Weights of a small GPT-style language model, trained from scratch on English Wikipedia.
Architecture: no biases in attention or MLP, untied embeddings, normalized queries and keys.
Training: a variant of Muon for these matrices, 6149 steps.
MLP neurons of a small language model. Each row is named by its layer, matrix (gate and up: input weights) and neuron, and shows model dimensions 144-207. Each number is 50 + 10 x the weight over its row's rms, rounded and kept within 0 to 99. A neuron's up and down rows have the sign that makes its largest values positive.
A block is one neuron, or neurons of one layer that tend to fire together. After each block is what it responds to, as a language model described it from the Wikipedia text at the highest values.

L10.gate69:56 42 29 51 52 71 56 67 48 41 49 68 36 43 29 55 49 57 38 35 46 46 53 52 39 50 45 66 56 57 36 72 71 51 48 46 67 41 68 56 45 45 48 45 50 62 42 54 47 49 53 51 39 45 53 46 54 40 41 56 45 61 36 53
L10.up69:53 42 52 49 60 47 72 59 31 55 31 51 56 42 62 49 47 45 44 35 37 32 48 47 47 52 46 45 47 57 44 42 67 51 52 67 43 57 45 44 53 45 43 46 35 60 50 49 58 44 45 48 56 42 58 50 49 26 46 46 51 63 42 59
L10.gate169:58 38 48 45 65 25 47 57 62 43 55 48 53 58 42 54 61 53 36 30 48 52 39 47 53 30 47 60 48 55 45 55 38 55 53 52 46 47 43 35 42 43 36 33 51 61 52 54 62 51 42 63 26 62 56 52 59 37 74 52 51 60 58 69
L10.up169:56 35 38 42 39 53 53 37 55 49 58 66 40 58 26 54 50 49 54 40 58 26 54 62 43 53 37 52 60 44 66 38 53 66 49 44 44 56 59 36 38 59 45 52 51 37 37 60 51 53 56 39 42 51 59 54 49 52 60 43 59 59 58 57
L10.gate445:68 48 53 46 65 46 29 60 52 46 54 54 52 63 50 52 75 46 49 56 57 58 71 63 55 33 51 61 51 35 53 46 52 44 44 29 57 36 28 64 47 42 34 50 54 64 61 47 72 55 45 35 57 63 37 60 49 63 53 56 59 51 45 37
L10.up445:42 65 59 58 67 47 41 50 57 56 39 70 38 55 41 52 54 42 41 61 44 50 59 50 46 39 58 47 47 58 61 48 54 44 58 44 41 32 33 66 42 52 46 39 40 65 48 52 51 50 41 41 65 47 53 53 50 33 37 37 47 42 63 16
L10.gate569:48 31 39 45 57 42 72 51 38 47 54 62 57 43 50 37 67 52 40 49 45 61 51 46 55 55 38 56 42 67 63 56 57 56 38 42 49 48 66 33 61 61 64 60 43 50 50 47 58 42 43 45 51 70 39 53 47 49 45 50 56 67 38 63
L10.up569:70 64 64 61 69 57 54 58 47 51 29 52 52 51 64 50 34 65 55 68 28 48 57 55 44 60 49 34 58 55 56 38 39 54 46 44 56 44 55 47 57 49 45 57 36 47 41 52 44 39 55 49 51 38 68 46 54 45 61 66 69 60 49 52
Responds to: Short mid-word subword pieces, especially "re" inside split words like deg-re-es, al-re-ady, cor-re-ct, dec-re-ase, ext-re-mes.

L3.gate36:44 60 43 58 52 39 52 65 56 47 40 51 58 39 71 50 42 41 64 54 46 67 40 47 52 62 50 49 48 50 64 46 53 55 42 57 48 55 52 56 53 33 52 51 49 51 41 57 55 71 59 58 40 41 50 66 46 52 50 38 51 59 47 60
L3.up36:49 52 75 54 42 42 67 55 63 51 51 52 30 56 24 53 44 61 57 72 50 53 71 53 62 49 53 43 48 56 50 51 54 46 64 56 48 57 69 45 63 51 42 59 46 42 38 53 44 66 42 44 55 48 53 43 61 75 43 50 29 37 57 40
L3.gate44:50 29 47 62 58 39 57 51 45 49 57 49 51 24 54 32 61 52 50 61 52 58 58 44 40 48 49 44 38 44 33 73 61 58 47 49 40 47 41 33 38 55 47 54 56 72 61 30 77 49 39 61 47 66 39 31 51 52 29 32 31 57 59 49
L3.up44:53 23 42 57 57 70 57 59 53 59 47 45 50 12 49 35 62 56 59 57 47 47 59 59 28 39 46 47 39 55 40 62 52 52 56 66 52 49 32 41 41 56 49 56 51 66 46 27 58 43 49 60 57 50 43 24 47 57 43 42 39 44 62 52
L3.gate119:74 59 47 46 50 44 41 40 62 50 54 56 52 46 59 56 47 40 55 34 36 41 49 63 65 37 62 38 56 60 54 35 62 39 45 60 52 53 38 45 50 44 62 47 48 48 52 46 37 37 72 44 58 51 60 48 60 37 55 65 35 51 53 49
L3.up119:74 53 50 44 46 37 49 49 58 56 66 64 57 48 57 56 52 27 62 28 36 51 50 68 53 43 65 44 58 58 51 37 52 54 41 68 46 47 36 44 54 47 54 42 47 55 44 57 41 51 60 53 59 54 57 47 55 39 53 58 35 50 55 52
L3.gate155:48 20 36 44 59 47 54 54 53 65 21 50 46 50 55 68 51 44 43 45 46 44 47 69 45 73 52 59 45 53 57 46 57 47 44 32 38 42 36 61 44 57 46 51 44 57 48 53 38 46 75 39 62 40 46 51 52 57 49 36 59 54 55 41
L3.up155:26 33 43 40 73 39 36 55 63 49 40 36 62 48 61 51 43 51 49 44 45 49 49 66 53 67 45 55 26 60 58 37 61 50 39 26 43 38 32 71 34 54 49 47 48 56 50 51 54 49 74 49 50 36 49 43 35 52 55 34 47 47 59 41
L3.gate211:64 77 50 62 43 45 57 48 59 51 53 49 31 38 42 43 57 51 43 52 43 57 54 43 51 73 51 51 33 52 45 48 40 42 41 60 47 53 76 65 56 39 50 47 32 59 72 62 44 50 59 62 54 47 48 52 51 67 50 68 79 56 66 41
L3.up211:60 64 48 52 51 49 53 48 58 40 54 46 39 37 43 40 66 50 44 43 39 61 51 39 48 70 49 46 24 52 43 45 49 48 36 57 57 51 66 65 58 45 30 49 30 59 59 59 49 54 64 68 54 42 53 47 47 59 56 66 71 50 55 43
L3.gate236:64 62 28 56 62 61 44 29 42 31 51 35 51 50 56 20 53 67 53 56 60 44 61 59 47 54 52 47 50 57 53 71 64 38 52 59 58 61 33 59 44 48 54 48 29 44 57 54 52 69 57 44 56 46 55 51 45 49 28 47 46 50 59 35
L3.up236:37 57 39 47 62 61 67 35 55 34 59 55 39 48 42 25 52 66 43 53 55 52 78 57 62 64 53 44 48 48 66 69 53 38 59 68 49 62 36 49 58 48 58 56 27 44 61 49 65 70 46 60 46 52 51 40 45 35 30 50 32 43 52 28
L3.gate295:50 52 30 54 41 54 59 52 42 46 37 39 58 39 51 25 57 33 45 62 45 33 53 58 57 52 37 74 45 47 51 56 64 58 42 49 61 39 44 62 52 66 38 49 51 65 59 62 46 66 49 45 55 28 62 47 44 54 48 49 49 53 27 61
L3.up295:48 64 30 48 55 58 68 47 46 50 31 43 53 43 48 35 55 37 55 64 52 23 46 48 55 51 49 59 41 39 48 57 54 48 44 46 68 35 44 65 56 64 39 45 47 48 51 60 49 55 41 41 62 27 54 57 40 59 38 55 49 50 37 52
L3.gate324:55 58 43 62 51 65 58 59 51 46 56 44 70 45 60 61 53 70 63 39 35 46 43 44 60 37 65 65 51 63 61 44 71 66 54 52 49 60 51 41 21 53 70 52 68 35 63 39 36 42 61 51 59 45 65 59 21 43 36 59 37 38 39 42
L3.up324:56 61 46 57 52 50 62 49 53 46 54 49 67 50 57 64 53 63 61 37 37 47 42 49 60 38 60 57 46 61 62 40 63 67 51 51 52 59 55 44 26 52 61 53 65 40 68 42 36 41 59 54 66 46 61 62 18 45 36 54 44 31 54 41
L3.gate345:59 54 35 67 44 37 43 53 45 73 44 39 66 22 57 73 52 52 56 46 48 41 44 49 31 39 65 52 50 77 49 59 62 55 52 41 60 30 52 50 50 57 38 51 59 40 45 41 62 55 35 77 42 62 44 58 41 25 44 42 44 44 67 49
L3.up345:55 53 53 63 44 32 42 44 41 67 64 47 51 45 43 60 52 57 61 47 44 51 54 48 52 52 74 48 48 60 49 73 54 49 55 33 59 28 39 53 36 50 42 46 50 53 52 52 51 56 45 79 52 54 30 47 35 28 54 41 56 50 53 51
L3.gate475:48 46 50 46 61 49 54 70 75 46 41 58 47 49 44 34 48 52 60 51 66 47 41 55 37 28 55 53 49 37 59 65 36 65 54 47 37 65 43 50 40 38 43 37 47 50 73 37 24 78 43 58 45 38 50 49 49 63 49 50 50 46 36 57
L3.up475:47 40 52 39 62 40 69 74 78 50 41 54 54 54 42 41 54 36 57 29 61 53 59 61 46 42 47 51 46 49 53 64 34 66 54 44 47 49 44 57 36 39 35 32 39 43 68 37 48 58 42 63 48 29 50 60 41 58 57 57 55 47 45 45
L3.gate485:61 46 61 46 38 54 34 50 57 71 35 48 48 39 51 49 27 60 67 60 54 42 48 46 48 47 51 53 37 48 41 57 48 49 58 59 65 55 53 52 52 48 64 52 51 51 43 54 57 66 55 50 42 43 65 33 49 53 71 45 39 58 72 63
L3.up485:44 51 51 58 43 30 55 34 60 53 50 65 53 41 57 69 43 54 47 53 33 50 44 63 43 58 35 55 59 50 50 39 44 52 62 58 44 45 64 57 48 74 54 68 44 54 46 51 57 46 27 51 47 59 53 45 42 29 46 52 45 46 48 60
L3.gate543:54 57 33 65 34 44 49 52 59 27 51 58 48 36 53 53 77 59 69 49 51 60 56 45 44 77 47 53 55 60 49 49 60 54 55 49 34 60 52 59 66 41 50 62 44 41 47 45 43 52 35 35 32 40 62 51 51 46 43 55 48 36 69 43
L3.up543:36 62 38 59 39 26 53 41 66 44 44 49 50 36 38 52 69 55 64 57 53 56 56 41 50 54 47 55 43 57 47 49 47 58 65 55 35 65 54 48 54 49 56 63 30 34 46 37 39 34 30 40 43 47 54 47 46 54 46 52 58 36 76 30
L3.gate586:53 81 51 33 35 39 51 49 49 39 56 59 40 48 36 59 48 50 43 62 48 62 47 33 50 77 56 65 55 59 64 40 49 27 38 36 52 46 58 38 33 36 48 43 34 49 26 37 52 57 52 38 52 49 38 51 64 48 32 42 59 49 42 51
L3.up586:50 74 60 33 36 50 55 50 52 45 50 48 39 48 36 63 54 54 44 64 49 65 37 50 46 68 46 67 63 51 56 41 47 42 35 35 41 45 61 43 44 37 40 36 46 54 24 32 44 55 48 36 62 54 25 53 61 53 40 33 61 58 54 48
L3.gate628:61 60 36 54 49 36 52 59 56 40 39 47 40 47 48 57 46 41 57 45 63 51 48 37 58 60 57 47 39 60 45 59 47 36 47 55 42 44 62 57 49 49 40 52 52 61 39 57 71 61 47 43 54 47 58 37 54 71 40 63 40 35 55 82
L3.up628:45 37 50 57 54 32 54 45 48 42 38 54 50 45 47 51 53 53 49 63 58 45 57 40 57 64 54 63 50 54 54 59 50 47 44 35 44 35 59 59 53 53 49 57 44 57 27 37 64 58 40 55 51 66 60 51 53 67 45 57 37 45 58 46
L3.gate644:45 39 54 52 43 66 42 43 46 56 62 50 38 36 47 42 39 40 54 44 41 58 37 60 58 53 40 44 51 46 45 74 28 48 61 66 64 54 66 59 47 57 37 69 66 37 55 52 51 49 47 59 46 55 50 29 46 44 45 26 42 59 52 53
L3.up644:47 47 53 67 51 62 39 38 56 54 67 57 35 32 48 58 53 44 56 28 42 48 43 43 52 55 37 44 57 50 55 44 36 51 64 75 41 39 41 63 51 49 37 67 54 37 53 45 47 44 51 52 52 48 45 37 43 34 32 33 46 43 66 38
L3.gate665:42 53 56 50 50 63 44 52 48 34 55 57 37 55 33 71 49 46 40 43 42 43 50 52 53 41 50 46 45 38 67 50 38 43 56 42 45 61 58 56 55 30 46 36 53 51 42 52 39 51 38 24 34 56 40 40 47 50 39 59 52 55 30 44
L3.up665:52 58 64 50 72 38 28 40 53 48 44 55 67 57 55 47 42 38 53 76 49 49 40 40 49 52 40 63 51 46 65 55 58 53 35 56 44 54 26 61 45 47 26 50 65 53 48 51 42 50 51 46 48 48 58 38 55 37 64 38 62 46 57 35
Responds to: Opening pieces of split words, like Rele(ase date) in film infoboxes and Phil(ippines/adelphia/ip), plus standalone 0 digits in tables, scores and ISBNs.

L3.gate3:37 62 43 52 39 38 73 34 36 44 70 62 59 42 52 56 56 63 36 47 63 53 32 70 42 42 60 51 61 40 58 40 43 62 46 41 37 28 49 48 44 41 54 52 52 35 74 63 56 44 31 50 26 58 30 56 63 59 52 53 53 41 62 46
L3.up3:51 57 59 60 46 63 81 47 28 41 51 58 57 45 50 41 60 49 56 41 59 53 62 46 52 46 41 55 54 57 53 47 39 49 40 53 30 32 65 55 54 38 50 52 49 37 71 58 59 36 32 48 34 69 33 61 40 62 69 50 30 51 69 43
L3.gate72:45 49 54 54 40 41 60 49 36 59 61 57 31 44 47 31 56 30 55 53 50 50 50 57 38 27 61 31 60 41 16 49 64 51 57 38 40 53 51 36 43 57 38 38 62 48 50 49 48 54 61 49 58 47 53 59 38 36 37 03 41 59 54 58
L3.up72:52 66 37 55 47 52 65 36 47 54 47 62 45 47 37 60 47 26 56 55 50 54 33 48 59 45 45 43 60 38 39 59 48 49 70 45 40 38 40 47 47 50 48 36 41 61 66 47 49 57 62 45 62 64 55 45 38 54 43 37 60 30 59 54
L3.gate94:38 46 43 49 32 26 53 50 55 48 57 66 48 56 59 41 34 40 76 54 46 53 43 54 54 62 44 35 52 49 56 64 48 40 57 53 42 59 52 58 55 58 53 52 42 45 64 63 55 31 45 38 50 43 59 41 45 48 42 34 83 55 28 46
L3.up94:41 42 37 53 28 36 52 55 57 44 69 63 55 58 50 29 41 56 64 53 45 46 52 51 38 59 51 36 49 53 68 51 48 35 55 46 35 61 49 46 58 54 60 49 49 43 55 57 53 32 49 44 51 39 61 43 48 42 41 39 79 52 28 36
L3.gate122:56 74 51 46 61 39 47 67 49 49 45 59 59 54 37 53 60 55 50 38 54 59 65 49 53 56 37 60 31 42 48 57 49 58 46 43 43 31 49 61 49 64 40 42 54 55 50 50 40 46 62 41 56 41 45 60 61 58 50 32 42 49 71 51
L3.up122:33 27 46 36 53 54 59 41 41 48 65 54 44 62 77 39 37 42 43 53 58 41 28 41 60 49 60 56 62 60 53 49 51 49 47 43 50 58 30 39 63 54 57 54 66 46 78 65 41 55 46 47 27 64 63 42 42 46 44 68 64 42 46 40
L3.gate123:47 29 70 47 44 39 57 40 49 57 64 48 63 37 46 53 55 63 70 58 57 50 40 57 66 50 55 53 58 45 47 56 51 55 40 42 53 43 45 56 47 64 53 40 30 54 48 47 40 40 64 38 47 54 41 44 49 55 48 49 52 46 66 64
L3.up123:51 57 37 46 43 47 50 54 38 34 39 67 58 50 48 66 39 51 56 43 38 27 34 52 49 43 42 56 46 59 44 51 49 31 43 23 53 47 49 54 70 41 30 23 47 57 52 37 54 51 42 42 50 40 49 40 46 39 49 47 42 52 58 59
L3.gate182:47 57 49 48 37 46 61 66 56 48 36 71 46 46 44 52 60 47 42 57 44 56 63 44 39 37 68 45 59 50 44 54 48 44 64 38 35 60 63 35 67 51 55 46 38 61 56 67 34 59 40 54 45 50 47 45 43 44 45 60 50 57 61 58
L3.up182:43 52 50 46 47 53 67 71 39 45 65 70 42 62 52 51 48 35 39 53 35 53 58 43 38 34 49 43 53 53 52 45 42 50 57 42 44 56 52 39 63 60 53 47 47 50 49 60 46 67 41 46 45 44 44 33 42 47 48 60 46 41 63 61
L3.gate252:56 46 39 53 65 54 62 40 60 59 38 58 44 50 36 57 40 47 48 41 59 43 54 46 44 48 52 61 36 57 48 45 31 55 45 39 39 40 65 36 47 48 45 34 44 35 71 50 40 56 58 51 57 71 40 58 52 33 67 47 56 29 45 59
L3.up252:41 49 31 61 46 47 47 51 27 56 57 49 53 52 58 34 40 43 44 51 48 52 43 39 59 49 48 57 65 62 37 50 47 46 40 44 67 59 44 46 51 51 48 55 60 32 38 42 42 61 38 44 63 53 75 44 42 53 27 66 54 42 51 46
L3.gate256:54 41 45 35 52 46 50 46 60 51 37 43 59 50 71 51 53 57 45 47 34 53 50 75 43 52 33 39 29 35 45 70 76 43 42 31 79 47 57 66 60 47 62 37 47 62 39 44 52 41 47 44 51 52 45 56 44 63 55 47 53 67 61 52
L3.up256:46 33 43 40 52 43 51 53 64 56 51 49 64 45 61 44 54 65 51 38 43 56 45 65 38 49 32 36 48 33 40 60 82 42 48 32 59 52 60 60 49 41 58 38 50 51 37 48 52 29 50 43 43 53 54 62 43 59 57 49 49 74 55 47
L3.gate270:44 37 52 59 33 34 44 40 54 46 41 65 46 36 54 47 31 56 54 43 55 46 37 43 43 62 70 50 61 53 51 60 56 55 54 78 51 51 45 59 47 33 32 36 52 51 25 46 52 55 23 53 56 49 42 37 40 48 51 61 65 44 37 36
L3.up270:42 34 42 62 49 49 49 47 49 53 58 54 49 42 51 47 34 59 48 45 52 42 44 58 47 58 69 56 58 75 45 64 62 60 55 82 37 55 49 55 53 46 34 33 59 48 32 34 41 63 27 64 58 56 48 51 37 51 53 60 65 41 47 43
L3.gate317:51 64 68 51 55 52 47 59 46 48 53 52 52 55 50 62 54 56 47 39 45 51 44 69 52 49 64 54 51 42 58 71 61 56 63 44 39 58 64 44 45 60 65 48 58 66 35 46 56 47 42 31 56 44 58 58 37 38 64 59 53 57 45 68
L3.up317:48 75 50 48 52 59 44 45 38 47 36 45 44 55 55 60 49 47 51 50 39 52 57 68 51 60 57 51 53 60 51 69 48 50 40 64 27 59 40 60 36 44 47 50 66 57 48 56 69 55 38 40 56 47 53 45 75 49 61 58 56 37 64 64
L3.gate325:59 59 47 61 35 56 63 57 38 49 43 70 61 64 50 51 56 39 52 55 40 63 53 63 53 37 56 58 44 47 55 48 41 54 65 53 45 47 33 63 38 50 37 65 60 60 53 73 38 48 77 52 56 32 44 62 61 58 58 39 67 38 63 43
L3.up325:69 48 42 55 27 58 55 52 41 51 38 47 51 61 51 50 57 52 55 44 22 57 57 47 42 49 48 43 67 52 42 55 46 63 50 51 50 32 37 55 48 57 49 43 57 69 48 70 44 43 55 38 65 43 49 51 30 57 53 39 76 61 54 39
L3.gate395:75 54 65 41 46 44 61 62 45 49 50 48 46 55 59 48 50 50 51 32 48 65 36 58 42 46 55 52 50 35 38 59 37 54 51 48 42 50 61 51 41 31 50 39 53 55 53 54 61 55 49 47 65 51 64 49 47 42 58 54 71 47 49 40
L3.up395:55 59 36 38 57 54 48 45 49 62 47 56 41 49 48 49 39 46 44 31 43 53 41 54 51 55 55 52 56 60 29 44 31 62 65 47 50 44 54 57 37 41 48 41 47 72 60 49 55 38 48 55 27 32 57 56 53 45 61 43 61 49 74 39
L3.gate507:25 52 60 45 36 38 58 51 39 50 58 42 64 44 62 44 46 61 42 55 58 55 43 57 45 47 43 57 58 40 53 59 68 33 33 44 40 50 54 57 42 33 43 47 60 62 73 65 55 55 53 34 45 71 79 61 61 64 56 60 60 41 55 57
L3.up507:61 60 35 40 48 45 72 43 39 59 41 68 40 58 59 58 47 45 35 44 44 65 42 61 64 49 54 53 42 60 43 47 63 56 45 45 54 51 49 45 49 47 53 35 54 39 42 51 54 58 58 40 45 56 35 42 43 53 39 53 44 35 56 54
L3.gate525:47 56 55 55 44 40 44 49 30 45 54 67 37 38 62 56 36 36 68 53 55 69 50 56 48 38 44 39 55 59 39 31 45 59 60 44 59 51 29 70 39 33 51 45 71 59 66 64 44 36 67 27 41 71 50 52 51 43 48 46 49 39 43 42
L3.up525:50 34 41 35 60 51 44 42 31 54 47 58 38 41 50 58 34 35 69 42 56 56 57 59 44 35 40 55 44 57 59 49 48 54 63 46 54 50 37 68 42 26 66 43 52 49 67 49 35 37 59 53 35 58 49 56 47 32 33 50 43 31 40 46
L3.gate570:37 61 56 70 71 50 36 32 47 33 46 52 64 65 44 41 65 36 51 58 42 48 53 51 45 60 43 55 51 53 45 52 40 61 42 50 53 55 63 50 45 35 48 44 44 52 62 53 39 57 58 55 54 52 54 66 55 40 50 52 64 46 42 45
L3.up570:48 59 63 59 71 55 40 36 55 35 52 59 63 53 42 38 62 40 54 58 34 46 48 48 45 67 38 50 51 47 37 51 37 51 32 49 49 48 55 52 44 35 50 55 42 48 59 53 49 48 65 50 48 65 47 56 47 29 48 57 62 48 48 49
L3.gate649:52 41 39 64 58 45 51 34 49 50 64 45 49 19 48 41 45 63 47 28 36 69 58 43 65 48 59 63 47 44 50 42 55 67 26 63 48 40 26 29 50 43 58 45 36 43 64 59 53 31 40 42 72 43 45 52 53 59 59 54 51 35 49 46
L3.up649:58 51 68 49 70 45 34 61 50 44 65 42 52 32 36 48 53 71 43 52 37 48 45 50 59 35 61 53 56 36 45 37 45 56 60 70 41 57 43 41 35 47 43 46 66 53 45 57 50 57 36 59 69 63 36 54 55 44 54 49 54 54 59 56
Responds to: The last digit of four-digit years in dates, tables and film intros (194-3, 201-4, 196-9); also a capital H beginning a paragraph's first word (Historically, However).

L10.gate217:61 50 23 51 56 54 49 57 44 59 55 41 46 49 46 50 46 51 65 43 42 42 54 54 57 62 52 35 43 62 59 46 60 53 44 44 50 40 40 64 37 48 37 62 46 40 28 60 53 51 55 47 56 61 52 69 45 48 43 41 55 45 46 39
L10.up217:64 45 51 61 46 63 55 39 53 48 53 45 36 72 44 21 46 53 50 42 51 49 39 43 70 34 40 41 32 46 50 48 43 63 34 51 44 50 59 64 57 55 55 54 37 42 58 52 37 52 73 53 74 71 52 66 57 65 50 37 50 26 42 41
L10.gate366:56 56 38 55 45 44 43 22 46 40 56 57 70 66 67 52 50 54 53 56 49 59 52 49 66 60 54 48 54 54 60 57 55 43 51 65 28 39 53 45 27 52 44 51 62 36 49 38 37 51 44 42 38 51 49 44 41 40 45 53 60 37 58 27
L10.up366:41 67 34 68 66 41 65 59 60 44 48 52 46 63 43 59 49 58 44 49 42 74 55 35 24 64 71 54 48 42 52 59 41 58 57 37 52 28 37 33 53 47 46 48 44 41 47 48 42 49 51 49 37 38 55 39 64 70 51 47 58 41 67 33
L10.gate477:42 57 42 63 59 54 48 50 49 42 57 73 49 47 46 73 68 40 34 30 57 46 52 54 65 49 42 52 55 50 61 47 46 63 50 47 61 40 38 43 65 49 40 44 53 54 69 35 46 43 59 47 52 65 35 39 35 60 42 55 56 35 57 34
L10.up477:48 49 47 67 43 37 68 62 34 39 54 59 50 65 52 55 35 68 49 53 46 55 47 52 29 43 66 52 51 75 57 55 47 47 60 49 42 50 59 44 44 49 37 53 58 45 49 46 45 59 58 37 57 53 45 44 60 37 54 42 60 49 49 44
L10.gate689:49 45 35 45 52 47 51 54 44 46 65 54 47 49 53 46 31 40 48 63 55 60 51 59 64 59 65 58 38 42 41 40 39 68 54 54 49 55 61 49 61 47 65 38 50 46 68 38 43 46 52 54 58 39 64 81 44 33 52 67 64 44 49 44
L10.up689:35 52 46 50 45 47 40 42 39 43 72 69 51 67 53 57 37 46 33 52 43 64 45 64 64 57 52 37 35 37 47 43 55 45 64 26 66 64 59 55 59 40 54 35 51 38 44 30 58 48 51 54 34 57 70 66 59 35 53 69 55 47 59 57
Responds to: The last digit of a four-digit year, especially in season spans and tables (199-3, 2005–0-6, 200-7), plus occasional mid-word pieces like reb-ad-ged.

L4.gate592:60 56 39 44 45 28 57 48 48 59 47 55 60 67 52 39 46 51 40 48 46 51 41 52 69 62 47 52 59 53 33 68 33 46 60 53 29 65 63 57 37 56 50 35 47 48 61 40 49 35 66 47 48 59 58 51 46 43 66 39 39 46 66 45
L4.up592:57 59 40 36 36 43 51 59 28 43 42 46 53 57 43 52 50 47 42 40 35 38 37 42 70 57 39 53 63 52 50 69 34 55 56 45 39 66 55 52 30 53 39 40 55 61 66 42 57 36 56 49 50 56 40 47 36 44 59 39 36 59 62 55
Responds to: Final digit of a four-digit year in dates and decades, such as 201'0', 198'6', 196'0's; also word-final pieces like -burg, -road, -craft.